{"num_hidden_layers": 11, "hidden_size": 256, "num_attention_heads": 8, "num_key_value_heads": 8, "head_dim": 32, "intermediate_size": 320, "vocab_size": 2048, "hidden_act": "geglu", "norm": "rmsnorm", "norm_place": "pre", "norm_eps": 1e-05, "positions": "rope", "rope_theta": 10000.0, "rope_fraction": 0.75, "qk_norm": false, "attn_scale": 0.177, "bias": "none", "tie_word_embeddings": true, "parallel_block": false, "extras": ["capped logits"], "init": "normal", "init_std_qkv": 0.0201, "init_std_o": 0.0, "init_std_up": 0.0201, "init_std_down": 0.0, "optimizer": "muon_variant", "learning_rate": 0.0137, "lr_mult_o": 1.5, "beta1": 0.95, "lr_head": 0.0121, "max_grad_norm": 0.5, "warmup_steps": 200, "schedule": "cos", "final_lr_fraction": 0.0, "batch_tokens": 65536, "max_seq_len": 256, "doc_mask": false, "train_tokens": 361800000, "max_steps": 5521, "dataset": "wikipedia_en"}
MLP neurons of a small language model. Each row is named by its layer, matrix (gate and up: input weights) and neuron, and shows model dimensions 48-175. Each number is 128 + 32 x the weight over its row's rms, rounded and kept within 0 to 255. A neuron's up and down rows have the sign that makes its largest values positive.
After each neuron's rows, "fires on" lists the tokens most often at its 100 highest values on Wikipedia text that the model never trained on.

L6.gate150 [100 138 145  92 135 141 153 124 115 135 176 132  98 113 140  88 129 104 147 122   8 133  99  96 139  75 153 120 219 145  91 151 154  84  96 140 103 151 127 143 140 126  89 148 153 103 129 140 122 128 114 117 197 110 168  67 189 130 149 116 126 108 106 137  84 132  80 140 132  90 116 121  80 156  76 137 171 156 140  98  88  97 166 111 139 145 155 131 151 135 137  94 162 120 106 166  83 109 157 119 119  99 103 137 102 134 113 112 138 168 118 145 167  49 149  92  85 134 111 158 124  85 135  69  79  92 147 105]
L6.up150 [152 123 134 156 134 137 167  75 166 131 127 159  85 129 145 165  95 190 126 155  96 125 105 181 145  88 139 127 101  95  96 116 140  58 122 153  86 133 115 120 165 176 122 186  67 142 177  84 131  96  91 123 115 155 104 126 127 153 118 176 195  62 122 163 121 164 109 140  73 197  84 139 143 112 151 145 121 166 169 170 100 140 170 129 143 125 123 119 107 141 115 113 187 167 137 145 162 121 176 137 101 108 131 133  94 135 156  28 138 144 159 153 115  88 124 131 211 135 106 141  87 154 131  98 112  89 128 120]
fires on: "ne", "tri", " tri", "le", "ra", "ma"

L2.gate261 [139 125 161 160 131 141  93 102 148 104 227 138  35  89 130 121 141 135 144 174 160 114 149 117 137 106 170 187 139 105 110 129 120 134 164 132 121 141 117 109  95 125 166 103 121 134 186 158 149  94 117 134  78 199 147  90 159 100 108 119 166  76 106 130 145 111 153 168 137 105 148 114 122 123 116 172  87 125 108 120 101  94  92 117 169 156 108 102  71 108 140 108 170 164 125 113 109 151 160 122 124  98  95 156  71 153 219 128 131 139  88 151  94 141 141 145 143  24 140 108 169 175 146 137 118 101 151 140]
L2.up261 [124  84 158 117 133 154 118 126 173 181 153 138  73  54 124 169  86  84  93  63 123  86 185 107 105 145 130 118 122 172 105 112 131 110 177 185 166 143 131 104  71 121 145 135 128  83 113 124  92 149 125  98 136 174  96 128 132 150 123  71 135 106  87  97 132  96 136 114 121 146  96 144 143 111  90  84 131 121 141 168 148 104 113 191 133 125  95 139 159 157 130 117 178  96 122 139 134 145 119 120 120 146 106 161 148 167 126 131  87 114 125  76 125 132 146 102 116 144 184 136 108 168 104 152 113  89 113 147]
fires on: "y", "se", "er", "r"

L4.gate280 [105 139 101 155 166 141 137 154 177 163 100  98 154 122 124  54 129 110 154 167 204 145 107  78  95 174 121 112 152 141  99  83  85 130 129 161 121 160 175 128 152 155 107 105 124 205  81 118 130 154  97  44  99 111 124  91 154 125 190  57 130 187 121  64 154 130 136 154  97 156 107 160  86 150 190 134 144 137 140 147 140 142 125 122  71 172  71  87 123 158 173 114  99 126 118 129 145 169 109 110 112  89 125 108 158 108 167 111 183 184 142 152  87 119  95 102 167 111 171 163 158 148 123 133 189  82 112 128]
L4.up280 [ 96 163 134 136 133 138 115 155 145 117  82 126 108 174 119 145  41 176 109  99 139 161 154  82 164 144 122 181 192 196 140  81  84  55 135 143 113 116 153 125 121 200 124  81 147 144 136 122 158  99  97 107 102 130 188  90 124 145 112 170 138 154 124 127 152 107 121 145 124 136 150 194 149 153 145 160 115 136  78 127 151 205 136 163 154  83 108 128 126 146 125 191 139 179 108 117 133 127  92  59 106 186  39  76 179  80 116 134 158  82 152 118  93 132 129 114 159  73 165 210 162 152  99 153 137  85 174 105]
fires on: "der", "d", "unt", "k", "ue", " addition"

L6.gate243 [ 93 119 153 221 174 110 154 102 137 120 150  94 157 191 150  65 101 197 145 155 119  98 115  99 112 127 126 119  98 179 159  68 111 137 100  95  82 132 120 138 154 116 123 113 107 131 157 161 152 161 178 120 170 107  76 163 116 116 102 103 103 190 110  91 132 155 116 177 168 123 139  98  99  82 152 178 133 128  23 193 179 128 114 149  92 143  69 186 110 155  92 100 109 171 111 125 159 115 159 162 122  82 162 119 163 104  86 165  68 152  77 145 101 150 145 108 137 110 153 133 137 125 152 132 173 138 129 111]
L6.up243 [ 93  84 130 153 125  70 144 153  97 133 102 128 130 154 158  90  72 121 125 160 104 128 166 174  94 127 112 154 125 175 130 146 183  90 159 183 106  80 120 133 139 172 115 123 126 147 141 142 173 111  85 128 126 136 144  67 154  96  64 120 100 153 139 138 127  87 141 158  86 126 123 163 158 135 134 125 180  92 141 112 131  87 100 143 101 137  84 108 148  70  76 164  69 107  89 152 141 118 122  99  59 112 165 100  95 145 131 176  60 110 167 126 154 154 215  78 152 139 154 141 156 132 114 180 138 145  91 130]
fires on: "ment", "ion", "tion", " addition", " order", "der"

L2.gate125 [110 110 119 125 211 129  96 153 173 107 122 143 191 118 161 142  92 116 120 142 114 158 120 172 125 117 158 123  84 136 142 131  92 119 138 120 135  83  88 127 157 141 150 147 100 151 174 119 151  87 153  96  87 125 128 100 114 140 160 209 156 148 203 177 183 204 127 163 175  62 160 184 134  97 167  86 117 216 139 185 143 124  97 135  70 167  86 118 113  82 161 117 135 117 167 160  97 181  83 144 137 120 132  87 136 145 169  69  99 131  79 168  92 169 111 119 154 162 135  75 149  81 164  73  82 107 106 118]
L2.up125 [139 130 172 178 101 124 127 169 122  75 120  73 188 108  57  89  95  86  98 141 111 199  87  13  92 130 184 150  80 177 130 147 126 103 137 119  95 179  92  96 146 109  90 140 154 114 118 132 101 115 210 154 109 117  96 129 202  57  94 139  79  86 112  91 110 143 128  95 155 133 121 115  84 153 159  77 120 116 109 107 105 164 105 140 147 107 189 111  87 167 124 124 140 116 139 154  92  74 111 100  81 125  94 122 120 158 146  67 161 139 198 117 150 149 110  89 103  97 167  82 128 138 161 111 156 110 141 134]
fires on: "a", "ri", "an", "ve", "ain", "m"

L4.gate76 [167  98 119 145 216  61  99 102 172 140 133 119 118 143 130  74 151 140  50 128 145 108  87 121 149 137 177 157  84 155  93 139  87 135  95 107 162 179 135 119 171 116 141 132 107 117 146 118 135  83 111 100 155 124 131 163  77 154  83 156 174 125 189 144 191  71 164  76 160 120 133 120 140 133  86  97  98 160 134 162 138 132 165 137 111 128 144 122 149  72 131 109  91 112 158 122 136 141 118 141 161  88 159  64 151 121 149 154 147 134  71 142 109 112 161 129 104 175 166 185 128 149 157 113 150 137 104  79]
L4.up76 [134 128 116 135 132 120 112 171 157 117 155 114  94 196 207 140 208 119 122 107 151 188 103  84 169 120 168 142 127 191 140 107 143 190 203 130  88 144  48 140 111 152 181  69 124 106 114 210 179 138 100 146 156  98 144 152 117 115 133 139 107 134 126 124 152 105 118 153  82 163 129 163 159 147 142 133 174 150  90 144 144  87 134 135 115 126 193 126 150 121 109 121 135 167 115 113 159 155  67 102 177  82 147 118 156  77 126 173 166 145 133  82 176 102 102 149 130 163 110 147 118  90  81 140 153 153 133 130]
fires on: "T", "low", "ence", "und", "ing", "k"

L6.gate261 [144 166 132 155 120 134 168  42 133 189 117  74 137 201 139  92 183 125 115 157 131 112 151 103 143 123 105 177 141 138 151 137 142 110 143 118 112 156 140 136 121 165 164 117 106 172 111 123  75  88 148 132 105 156 125 130  90  96 188 164 142 130  99 172 151 107 143  86 130  97 155 168 117 113 116 112 159 167  93 158 154 124 110 143 135 146  63 183  95 122 103 136 127 107 116 202 144 118  43 165 158 124  93 148 140 147 150 121  91 159 133  71 119 165 133 131 140 149 120 142 147  76 130 112 140 125 166 114]
L6.up261 [154  92 157 148 155 123  99 107 159 106 162 139 170 189 107 168 149  72 195 115 138 136 109 130  98 111 149 173 159 146 140 108  82 168 144 150 130 116 143 192  69  70 119 107  78 181  91 124  79  97 122 126 131 137 181  61 132 125 141 116 145 105 102 102  95  83 112 130 122 134 173 124  97 130 131 136 147 158  87 112 180 112 121 142 174 102 124 130 148 129 100 142 117 195 117 154  91 166 146 117 121 108  97 157 147 223 151 137 151 139 154 160  74  93 124 137  82 121 140 173 140  82 116  76 128 125 125 117]
fires on: "s", "ers", "es"

L4.gate298 [119  63  99 126 180 136 146  99 143 141  81 118 129 127 151  89  93 155  64  61 135 146 184 152  89 150 108 121 135 107 169 131 114 135 111 142 176 132 120 104 123 126 130 164  60 151 176 128 110 107  95 141 108 167 150 174  74 181  98 132 164 124 136 115 145 141 160 114  54 148 100 113 192 142 216 135 160 208 123 156  93 137 143 157 136 163 111 187 122  92  78 135 130 117  86 153 139 140 148 104 129 138  90 121 108 116 144 157  84 103 123 114 128 132 104 139 133 182  95  62 214 132 124 158 109 112  89  93]
L4.up298 [130 160 128 154 108 103 110 145 133 128 143 140  87 118 213  95  91 140 112 169 175 132 173 137  75 168 113 106 166 103 183 115 114 103 163  92  91 124 154 162 162  94  99  87 136 133 120 156 115  94 120 106 109 142 182 110 140  86  87 125 175 162  65  91 150 133 114 153 133  89 140 137 122 149 128 124  70 133 107 144 177 116  79 121 159 174  96  93 132 166  80 123 121 162  46 141 152 137 166 128 122  70 113 119 105 165 143  85  96 153 151 150 126 109 154 175 112 139 124 126 180 149 123 112  80 163 163 204]
fires on: "im", "ab", "am", "ib", "an", "ran"

L4.gate288 [116 138 155 159  83 160 118 145 124 131 103 189 136 146  78 101 142  69 136  92  65 101  98 142 140  76  74  89 105 130 133 135 172 106 160 116  97 116 111 184 163 122 140 160 123 123 134 170 134 105  57  95 139 100 143 139  82 133 128 105 118  71 114 178 171 113 175 194  97  58 142  99  94 170 193 199 108 165 151 135 192  75  47 126 181 164 117 108 152 157 136 102 184 122 173 117 190 112 165 162 152 113 110 141 139 112  98 121 144 116 178 177 186 130  80  93 117 111 117 156 117 111  90 109 166  72 130 143]
L4.up288 [ 83 154 138 121 119 113  96  99  98 120 107 161 150 164 107 108 132 109 154 100 181  99 132 155 125 118 212 106  78  62 160  97 153  71 185 152 117 127 145 154 116 180 107 159 167 110 112 132 113 111 110 137  97 137 123 152 120  77  70 164 131  95 124 182  91 112 135 124 135 118 154 110 135 130 172 166 174 129  96 137 116 101 118 137 170 116 103 135 134 112 160 105 139 109 183 138 150 147 159 165 143 136  80 135 140 116 145  61  93 144 126 136 177  87 106  72  65  99 112 116 114 162 139 127 138 140 128  84]
fires on: "ve", "gu", "gue", " January", " October"

L3.gate74 [143 114 113  93  71 124 120 136 109 154 167 129 110 112 128 118 129 153 152 129  92 156 105 154 144 151 145 105 107 114 113 133 157 113 168 143 138 119 131 141 139 135 182 147 141 155  70 185 228 179  95 109 121  62 136  85 108 162 151 104 151 119 150 110 124 131 191 148 111 161 111 141  50  88 104 140  93 106 134  94 137 187 168  97 140 159 111 150 149 129 141 124  91 160 120 151 149 130 120 149 125 120 111 146  67 121 105 162 113 160 130 150 170 180 122 169 121 133  60 147 141 151 136 138 124  92 137 118]
L3.up74 [138 116 164 176 153 197 130  89  88 124 133 164 140 163 161 119 168  97 129  75 137 133 127 143 160  70 178 117 125 138 114 153 150 140 204 119 146 123 162 144 123 175 100 109 111 167 193 126 199 111 162 143 174 151 151 163  69 101 134 122 121 168 153 129 153 119 124  59 115 157 103 112 159  85 149 109  95 138 142 159 154 137 127  67 105 141  95 118 110 143 126 129 200 126 164 131 150  72  84  93  88 163 190 164 132 153  88 101 126 104 191 145 108 128  92 115  95 133 130 105 114 156 140 100 138  89 211 151]
fires on: "ing", "ting", " has", "ning", "ide", "e"

L2.gate308 [ 78 141 100  81 173 130 166 156 136 206 131 169 142 155 138 149 136 125 134 191 134 112 118 166  83 154 112 142 115 181 176 136 124 113 154 145  52 115 111 107  89 141 132  65 144 117 123 130 147  96 166 151 119  85 148 109 107 103 133  84 171 135  98 131 157 116  82 171  94 133 138  80 128 162 162 112 122 151 132 114 135 155  93 145  98 174 177 173 120 105 123 152 114 105 164  46 115 173 119 176 119 176  69 115 164 198 161 191  71 147 143  55 153 123  86  95 117 121 156 176 114 116 129  58 147 120 114 171]
L2.up308 [149 134 133 100 144 123 129 145 156 123  73 144 120 156  69 156 140 115 104 132 146 159 173 153 126  35 105 117 145  67 150 161 131 103 131 133 174 176 135 115 170 115 190 105  86 141  59 168 128 145 136 130 133 184  66 127  91 156 144 158 153 120 147 146 142 159 117 122  85 171 160 103 155 163 121 149 115 180  86  84 159 133 151 111  48  88 121 100 145 139 126 100 131 152 113 165 149 135  90 122 118 154 148 120  98 203 145 214 156 143 172 130  74 115  65  62  68  83 119  68 119 140  66  81  95 157  97 107]
fires on: "w", "ven", "wi", "gre", "we", "ni"

L2.gate231 [146 171 119 137 175  93 112 156 138 166 103 177 156 129 148 136 228 159 125  51 103 131 168 171 189  82 106 197  71 145 188 134 157  83 151  99  97  63 109 110 109 120 166  49 148 102 170 188 137 154 142  63  95 127  93 125 122 119 134 157 121 147 126 167 144 172 111 113 133  78 121 155 107 166 132 113 181 207 105 101 125 112  69 156  85 163 148 140  69 122 188 109 159  99 190 100 122 108 143 107 157  90 139  99  83 158 151 169 141 172  76 110 128 138  83  87 137  89 118 169  77 138  76 166 131 155 133 155]
L2.up231 [172 153 157  88 182 124 129 172 123 113 158  67 111 143 137 142 117 105 163 159 108 185 192 147 147 100 159 146  93 151  96 135 123 131 113 156  93  34 102  95 123 112 143  85  61 153 153 109  75 142 136 115 173  78 109 102 139 140 100 135  95 128 123  85 184 172 129 139 114 115 132 180 192  98 103 103  70 109 163 161 138  98 117  80 154 169 155 159 121  71 127 129 124 109 125 161 154 159 116  87 170 124 143 114 120 134 116 137 120  81 146 131  72 134 128 113  95 159 212 143  44 136 103 133 136 114 146 128]
fires on: "y", "en", "ill", ":", "il"

L6.gate153 [ 41 156  86 188 112 146 147 181 118 136 112 163 155 108 167  64 137 150 184 142 180  98 129 144  97  84 162 130 125 162 111 130 144 156 164  54 113  98 135 117 122 181  67 103  59 102 157 177 115  80 129 125 137 131  93 132 133  66 145 147 184 119 146 115 133 157 150 117 115 124 130 117 132  92  92 116 131  81  79 150  81 167 160  72 128 126  95 178  72 118  94 128 161  74 119 165 132  78 148  90 159 145 146 177 114 166 112  81 106 158 114 132 146 142 112 143 133 125 116  96 116  72 150  93 156 142 122 153]
L6.up153 [116 147 157 152 155 143 160 100 144 109 131 159  97 103 128 139 186 152 168 127 175  92  89 101 108 142 150 112 168 159  98  98 132 149 143 130  60  70 160 149 100  89 120  72  80 115 121 163 115 107 133 130  98 150  88 141 124 140  71 178 104 170 133 126 138 137 159  82 142 117 149 184 148 126 134 131 112 139 131 129 131 137 152 128 158 161  65 136 140 145 151 121  90  97 136  95 124 148 119  78 110 103 137 112 102 174 135  67  89 140  76 131 213  94 146  92 134 159 142 101 153 156 133  72 125 111 144 109]
fires on: "n", "ra", "e", "c", "ec"

L4.gate290 [169 163 164 113  99 106 119  86 161 101 141 113 130 121 102 136 129 120 122 172 162 149 151 126 119  91 143 127 141  66 149 128 155 121 108 193 142 110 133  66 166 116 125 112 189 106 111 117 156  96  47  82 121 174  66 119  81 191 121 123 143 196 134 102 100 126 162  92 161 120 152 143 159 127 111 121 136 135 142 167 121 115 134 119 142 112 130 187 140 101  92 102 150 121 162 100 112 171 122 101 151 153 205 137 113 129 143 167 158 104 148 134  76 103 110 136 156 111 118 134 152 162  86 131 120 118 151 162]
L4.up290 [165 126 122 106 129 130 147  62 147 169 131 166 133 173  91  91 130  96 114  92 127 133 102 127 131  75  97 134  87 210 115 113 131 103 136 153 161 100 126 126 135 107 107 109 146 158 105 155 100 143  69 138 193 124  65 130 161 133 121 125 124 133  99  96 110 124 133 121 159 120 151  82 191 166 158 122  76 146 114 113 134  73 211 132 118 121 142 119 123  84 136 154 135  83 172  82 153 144 155 129 135  98 134 147 128 136 122 183 102  78 107 138 117 123 109 115 187 105 103 195  97 139  47 132 131  84 114 150]
fires on: "v", " imp", "aff", "pp", " tr", "ist"

L3.gate148 [153 147 168 102 142 145 145 133 103 136 115 152 118  93 132 132 129  52 133 145  75  78 124 106  34 143  33 110  96 180 130 128  60 123 138  93 123  81 143 141 144 181 125 106  95 136 134 107 119 181  75 129 113 136 102  59 146 109 144 190 177 155 151 140 148 117 111 156 145 152 125 199 132 142  95 134 107 142 101 118 107 123 122  87  89 121 140  95 113 136 121 159 183 144  81 101 151 115 116  61 132 121 136 124 103  94 113 159 132 166 119 112 100 127  77 137  90  88 171 169 138  69 120 142 100 221 127  92]
L3.up148 [110 125 128 161 130 108 139 216 131 149  90 130  61 111 149  85 117 160 147 155 111 139 163 160 128 130  97 122 115 112 127 133 145 131 184 129  71  75 112 131  97 178 154 104  91 108 136  84 134 133 176 112 126  94 182 137 131 180 147 146  96 140 105  50  69 168 145 151 177  95 144  79 213 109 142 149 162 176 196  98 161 123 204  98 144 108 165 110 153 147 102 104  85 105 147  77 152 129 123  86 131  91 149  96 132 153 129  77 124 116 175 143 100 134 106 147 102  96 152 163 145 127 167 147 134 149 124  61]
fires on: "or", "ing", "ill", "port", "il", "ian"

L3.gate176 [120 126 164  90 105  57  90 155 128 184 121  92 196 158 105 182  87 138 153 111 127 119 228 144 142 106  73 151 146 118 141 170  75 129 131 176 129 139 114 181 131  98 106 173 115 129 171 155 152 160  64 143 122 122 121 106  85  62 171 131 101  97 139 139 151 144 163 108 120 170 166 160 177 106  89  46 124 125 184 136 146 110 159 137 196 163  93 106 173 120  93  93 137 139 143 109 122 103  74 120 202 126 108 154 131 149 125 105  69 177 116 192 137  92 120 147 128 135 126 151 124 107 100 119 133 180 117 131]
L3.up176 [110 147 186  95 170 120 123 165 109 131 144 115 158 157 143 176 118 153 173  83 175 132 169 156 142 116 109 209 154 165 140  77 100 145 150  99  92 136 101 158 128 118  87 121  95  80 172 192 139 149 114 116 114 184  93 143 150  80  92 153 139  98 145  76  96 128 149 162 108  97 131 150  92  73 158 165 146 120 130 178 138 108 164 189 108 112  87 102 166 121 108  91  53  98 123 136 117 120 162 144 179 123 143 123  97 148 169 170 120 174 125 109 183 141  99  99 126 106 133 137 127 151 163 155 221 187  94 137]
fires on: "t", "s", "ed", "art", "ic", "y"

L4.gate258 [114 154 124 153 161  90 136 119 180 115 112 142 202 134 121 111 153 131 100  77 114 111 158 135  90 111 172 139  84 113 167  63 119  83  97 157  95 137  94  68 183 129 159 122 145 148 124  62 118 103 157 130 204  84 126 112 188 143 122 153 195 140 107 122 105 137 131 125 100  83 180 216  79 137 149 173 106 137  92  91 110  80  95 114 137  88 143 151 152 172  91 109 104 113 102 118 139  93  85 113 185  93 137 136 100 105 154 162 140 156 122 115  74 141 132 145 104 137 146 136  49  71 151 138 148 119  97 153]
L4.up258 [104 122 100 151 152 157  80  70 138 147 135 165 185 118 128  76 117  91 114  69 130 127 139 117 105  89 192 185  89 108 151 134  96 136  98  85 119 149  43  85 100 178 141  87 139 159 124  61  80 124 139 102 127  79 144 129 138 153 165  84 176 148 121 173 174  81 118 117 114 149 158 146  63 123 131 159 133 160 173 107 130 120  89  59 134 184 142  61 128 155 148 104 198 159 110  46 110 177  97 100 161  81 114 124 134 143 143 135 136 172 160  94 145  70 116 131  46 144 119 136  83 138 171  82 181 135 125 128]
fires on: "y", "a", " so", "o", " until"

L2.gate280 [195 116 114 173 140 154 171 175 128 159 150 108  89 148  99 107  98 123 100 100 147 192 128  77 165 153 130  94 125 139  87 155 118 147 130 121 152 109 146 199 118 162 117 101 177 142 163 116 152 138 120 176 104 139 119  81 172  85 151 121 115 119 161 115 117 117 190  93 107  89 177 141 102  96 148  85 150 144 212 152 168  82 181 151  70 164 144 139 134 170 179 140 147 136 150 137  62 115 120 154 176 140 104 147 140 156 119 158 113 136 146  78  95 115  46 120  73 121 124 115 101 126 154 175 112 195 134 137]
L2.up280 [151 107 162 106 115 191 115 131 157 159 166 162 171 126 112 155 141  97 147  77 128 113  88 110 162 127 121  73 131 142  58  78 124 160  75  98 136 138 147 129  70 188 128 121 173  84  80 143 162 132 137 168 133 105 137 115 199  90 187 135 129 128  56 173 122 170 111 148 147 135 134 142 122 117  93 147 163 111 177 144 148 127 190 144 132 103 143 149  79 100 121 120  52  88 166 110  64 149 155 140 167 139  56 158  65 163 119 128 156 142 136 143 112 128  78 114 135 103 105 160 137 134 185 106 110 152 127 138]
fires on: "leg", "f", "l", "vol", "op", "st"

L4.gate218 [149 114 124 187 161 114 139 110 121 114 101 146 174 167 163 107  92 106 147 178 104 121 182 205  88 125 112 116 163 123 149  95 153 111 131 159 131 105 134 133  77 145 162 142  95 144 151  95 164  88 137 153 150 169  96 139 111 119 103 144  96 108  96 145 135 102 149 144 121 137 110 125 145 136 181  73  64 204 130 126 190 147  99 117 152 176 130 150 101 154 134 161 104 119 133  94 110 122 117 121 120 137 141 169 138 167 124 152 115 143  94 109 151  97 129 132 120 129  91 151  92  83 122 115 139  97  98 187]
L4.up218 [ 85  67 192 126 198 168  93 190 135 150  98 113 141 133  99  99 125 143 102 160  80 116 105 109 110 205 129 153 207  81 144  89 164  83 104 140 111 162 135 186  71 141 120 149 157 129 213 137 131 107 202 152 168 148 110 148 170 117 143 124 117 133 127  91 104 158 107 170  81 163  97 110 103 180 162  75 191 156  84 158  62 131  61 110 138 115 159 160 155 164  79 113 124 187  88  76 182 143 140  88 106  86 126  86 186 100 162  93 116 124 163  80 118  94 113 118  67  85 143 116 100 114 124 155 103 177 121 155]
fires on: "ad", "ra", "at", "re", "u", "ur"

L4.gate194 [148 156 113 143 106 147  92 172 155 115  97 132 149  74 115 152 128 143 132 125 152  86 148 163 106 113 202 153 153 128 157 106 112 155 131  81 177 162 112 157 112 120  90 112 151 177 117 105 121 143 119 162 113 152 189 168 104 187 113 140  83 183 112 125  96  69 134 150  89 136 135  48 130 177  80 149 111 115  87 117 125 106 129 132 160  82 103 168  80  96 134 136 153 150 174 143 132 108 175  50 140 158 172 177 173  78 105 133  71 135 105 139 102 114  86 103 170 131 112 171  47 138 106  91 104 118 111 107]
L4.up194 [ 86  91 120 205 120 136 138 135 129 133 166 175 212 168 136 187 114 124 165  65 122 127 167 112 103 109 100 125 134 111 110  89 165 166  93  85  98 190 105  73 104 119 143  84 120 127 126 146 153 148 121 141 116 143 199  85 178 138 114 135 175  93 142  99 135  93 121 121 124 105 128 161  73 141 155 133 120 133 143 123 124  91 137  71 154 137 130 154 110 115  81 112 136  52 140 155  96  90 149 127 187 174  88 190 179 141 199 156 138 169 169 127 117 102 113 105 128  93  95 128 118 119  99  53 135 136 100 161]
fires on: " she", " She", " her", " –", "la"

L2.gate187 [141 128 110 131 109  94  89  96  99 117 131 118  60 113 103 168 194 167 106 123 172  85  92 129 146 126  90 148 120 128 140 122 138  92 164 108 161 169 160 121 103 149 167 150 172 108 156 121 161 102 130 106  94 116 160 136  87 165  81 179 123 137 178 122 123  89 140 107  90 127 160 147  70 106 146 162 131 154 107 113 168  93 109 151 141  98  94 156 151 150 126 146 145 100 125 135 114 148 160 102 103 115  88  90 152 102 163  97 137 169 146 168 120  92 162  95 135 158 130 174 125 136 138 135  81 198 137 120]
L2.up187 [136 156 107 135 135 165 128  87 168  83 130 124  97 152 109 141 129 148 109 123 130 106 131  87 111 143 184 142 141  67 185 147 179 205 138 171 114 179 190 135 149 185 143 103 167 127  62 151 165 156 180 195  99 162 102 141 104 163 105 124 106 133 111 169 117  84  96 134  94 159 155  71 117 105 120 158 136 154 131  84 149  93  82 157 126 104  64 178 127 119 136 109 147 107  52 146 154 123 159 109 153 139  86 113 136  76 158  98 166 153 133 198 169 127 122  96 139 119 112 128 121 185 100 168  80  95 106 156]
fires on: "gu", " Gu"

L2.gate319 [137 139  92 125 120  88 131 160 208 181 147 168 108  97 194 146 121 125 127 114 149 192 103 183 150 159 135 108  89 135 128 137 114  96 118 123 128 134 133 174 143 158 109 155  61 130  86 125 123 155 100 114 118 155 134 135 147 117  73  90  82 186 123 120  86 106 140  99 127 156 118 153 112 151 154  82 113 104 103 189  91 118 104 134 111 159  93  98 152 171  96  99 118 121 149 113  75  89 174 165  94 142  91 148 112 139 124 188 132 161 103 134 125 104 138 152 104 149  66  78 147 132 123 140  87 112 114  99]
L2.up319 [ 50 111 143 146  96  73  55 106 162  93  88 140 108 180 186 170 119 117  64 168 126 135 138 151 180 160 160  64 133 107 168 145 197 152 118 120 113  59 135 123  95 137 107 128 109 153  93 125 157 131 133 119 109 101 105 138 128 123 101  79 130 134 120 135  96 124 104 132 150 153 105 107 102 105 181 120 101 129 150 125 164 153 137  75 118 133  98 130 106 152 138  98  89 119  92 147  97 153 165 106  75 153  85 148 147 128  64 123 142 115 132 152 130 172 156 129 158 161 100 132 144 142 132 103 116 155 114 133]
fires on: "b", "bu", "g", "mu"

L4.gate107 [131 177 134 150 170 149 121 146  99  69 104 106 124 147 109 164  90 100 164  93 215 173 147  89 156 155 110 108 101 141 160 164 180 163 125 195 152  89 126 115 165 128  99  69 121 120 166 166 114 154 126  92 133  89 136 163  87 187  42 194 142 135 134  97 136 123 128 132 102 184 154 124 143 159  94 161  62  74 127 107  69 129 160  93 106 137 116 128  96  77 140 138 135 120  78 109 189 167 123 130 141 122 107 181  75 155 171 204 150 133 104 173 101 126 136  95  98 144  98 120  98  82 111 154 143 137  95 133]
L4.up107 [142 135 122 147 117 155 124 141 130 157 142 116 132 120 125  70 102 126 182 156 117 112 126  80  90 134 139  71 123  99  95 166 122 174 138  93  77 131  96 137 160 128 174  97 154 126 122 147 137 168 171 134 110 100 128  42 129 163 120 132 200  65 131 120 153 114 165 177 116 134 128 107 191 157 118 128 148 130 109 120 114 118  98 124  72  87 152 187 114 117 166 139 109  95  87 144 121  94 116 189 107  80  89 111 118 117 125 156 158 128 124 169 124 115 205 154 126 132 156 103  87 146 188 109 122 168 126  69]
fires on: " St", "ly", " La", " Le", " Gra", ":"

L2.gate92 [146 139 148 133 101 181 217 162 112 110 126 175 169 135  65 124 114 123 143 165 178 127 140  80 150  78 118 151 149  65 114 124 142 114 134  91  87 112 153 146 121 127 122 104 165 149 110 132 118  92  98 160 120  67 114 108 140 165 115 154 116 115 128 143 106 112 154 137 111 118 160 105  81 176 103  78  90 158  68  69 110 196  87  67 144 152 137  92 104 137  97 130 156  99 127  75 158 146 116 156 130 124 134 178 100  83 206  97 104 167  70  83 114 114  75 161  88 109 167 144 170  82 142 124 151 126 158  75]
L2.up92 [137 156 175 135 141  89 108 174 118  64 138 104 130 143 127 161 140 106  64 212 191 191  89 165 118 169 152 142 159 104 144 101 105 140 167 136 135 122 115 187 116  68 138 146 135 115 146 129 111 113 145 133 159 143 121  65 163 123 123  88 110 167 123 148  64 110 140 109 100  92 155  89 132 131 152 144 133 145  98  99 196 149 102  82 141 155 108 100 107  98 160 150 145 111 130  86  83 124  34 144 140 144 186 138 162 176 134 166 122 161 168 122 150 104  61 182 126 192 126 147 151 121 173 120 120  66 150 120]
fires on: "u", "te", "is", "ta", "i", "es"

L2.gate189 [139 130  66  81 118 161 154 118  46 143 123 115 110 106 132 133 178 138 124 153 140 141 100 125  45  89 127 101 141  96 177 183 136 129 138 147 170 178 127 147 146 104 214 146 109  64 161 159 115 177 134 165 164 152 135 141 115 104 126 120 154 100 163 152 112 113  69 136 143 113 157 121 133  88 133 135 137 200 143 142 111 139 166 137 125 137 109 149 172  86 124 118 155  91 144 111  85  98 163 143 149 129 157 118 113 180  97 192  99 154  95 142 128 114  66  89 124 109 142 142 110 167 132 205 131 167 116 163]
L2.up189 [113 161 123 109  98 117 120 134  66 107 113 124 156 165 178 173 177 106 111 206 189  95 161 166  97 184 154 149  97  81 160 129 104 148 157 171 115 156 108 157 175 184 172 137 156 108 158 155  83 111 184 150  79  82 166  85 185 116  60 144 162 120 100 169 100 185 108 172 152  82 204 203 102  92 144  94  94  80 148 202 133 135 150 134 110 141 191  99 116  87  95 155 171 149 143 129  92 141 161 199 113 119 150 190 100 160 134 132 108 212 126  72 133 137 104 134  93  90  96 129  78 123  87 104 129 146 126 124]
fires on: " gr", "ter", "au", "a", "tri"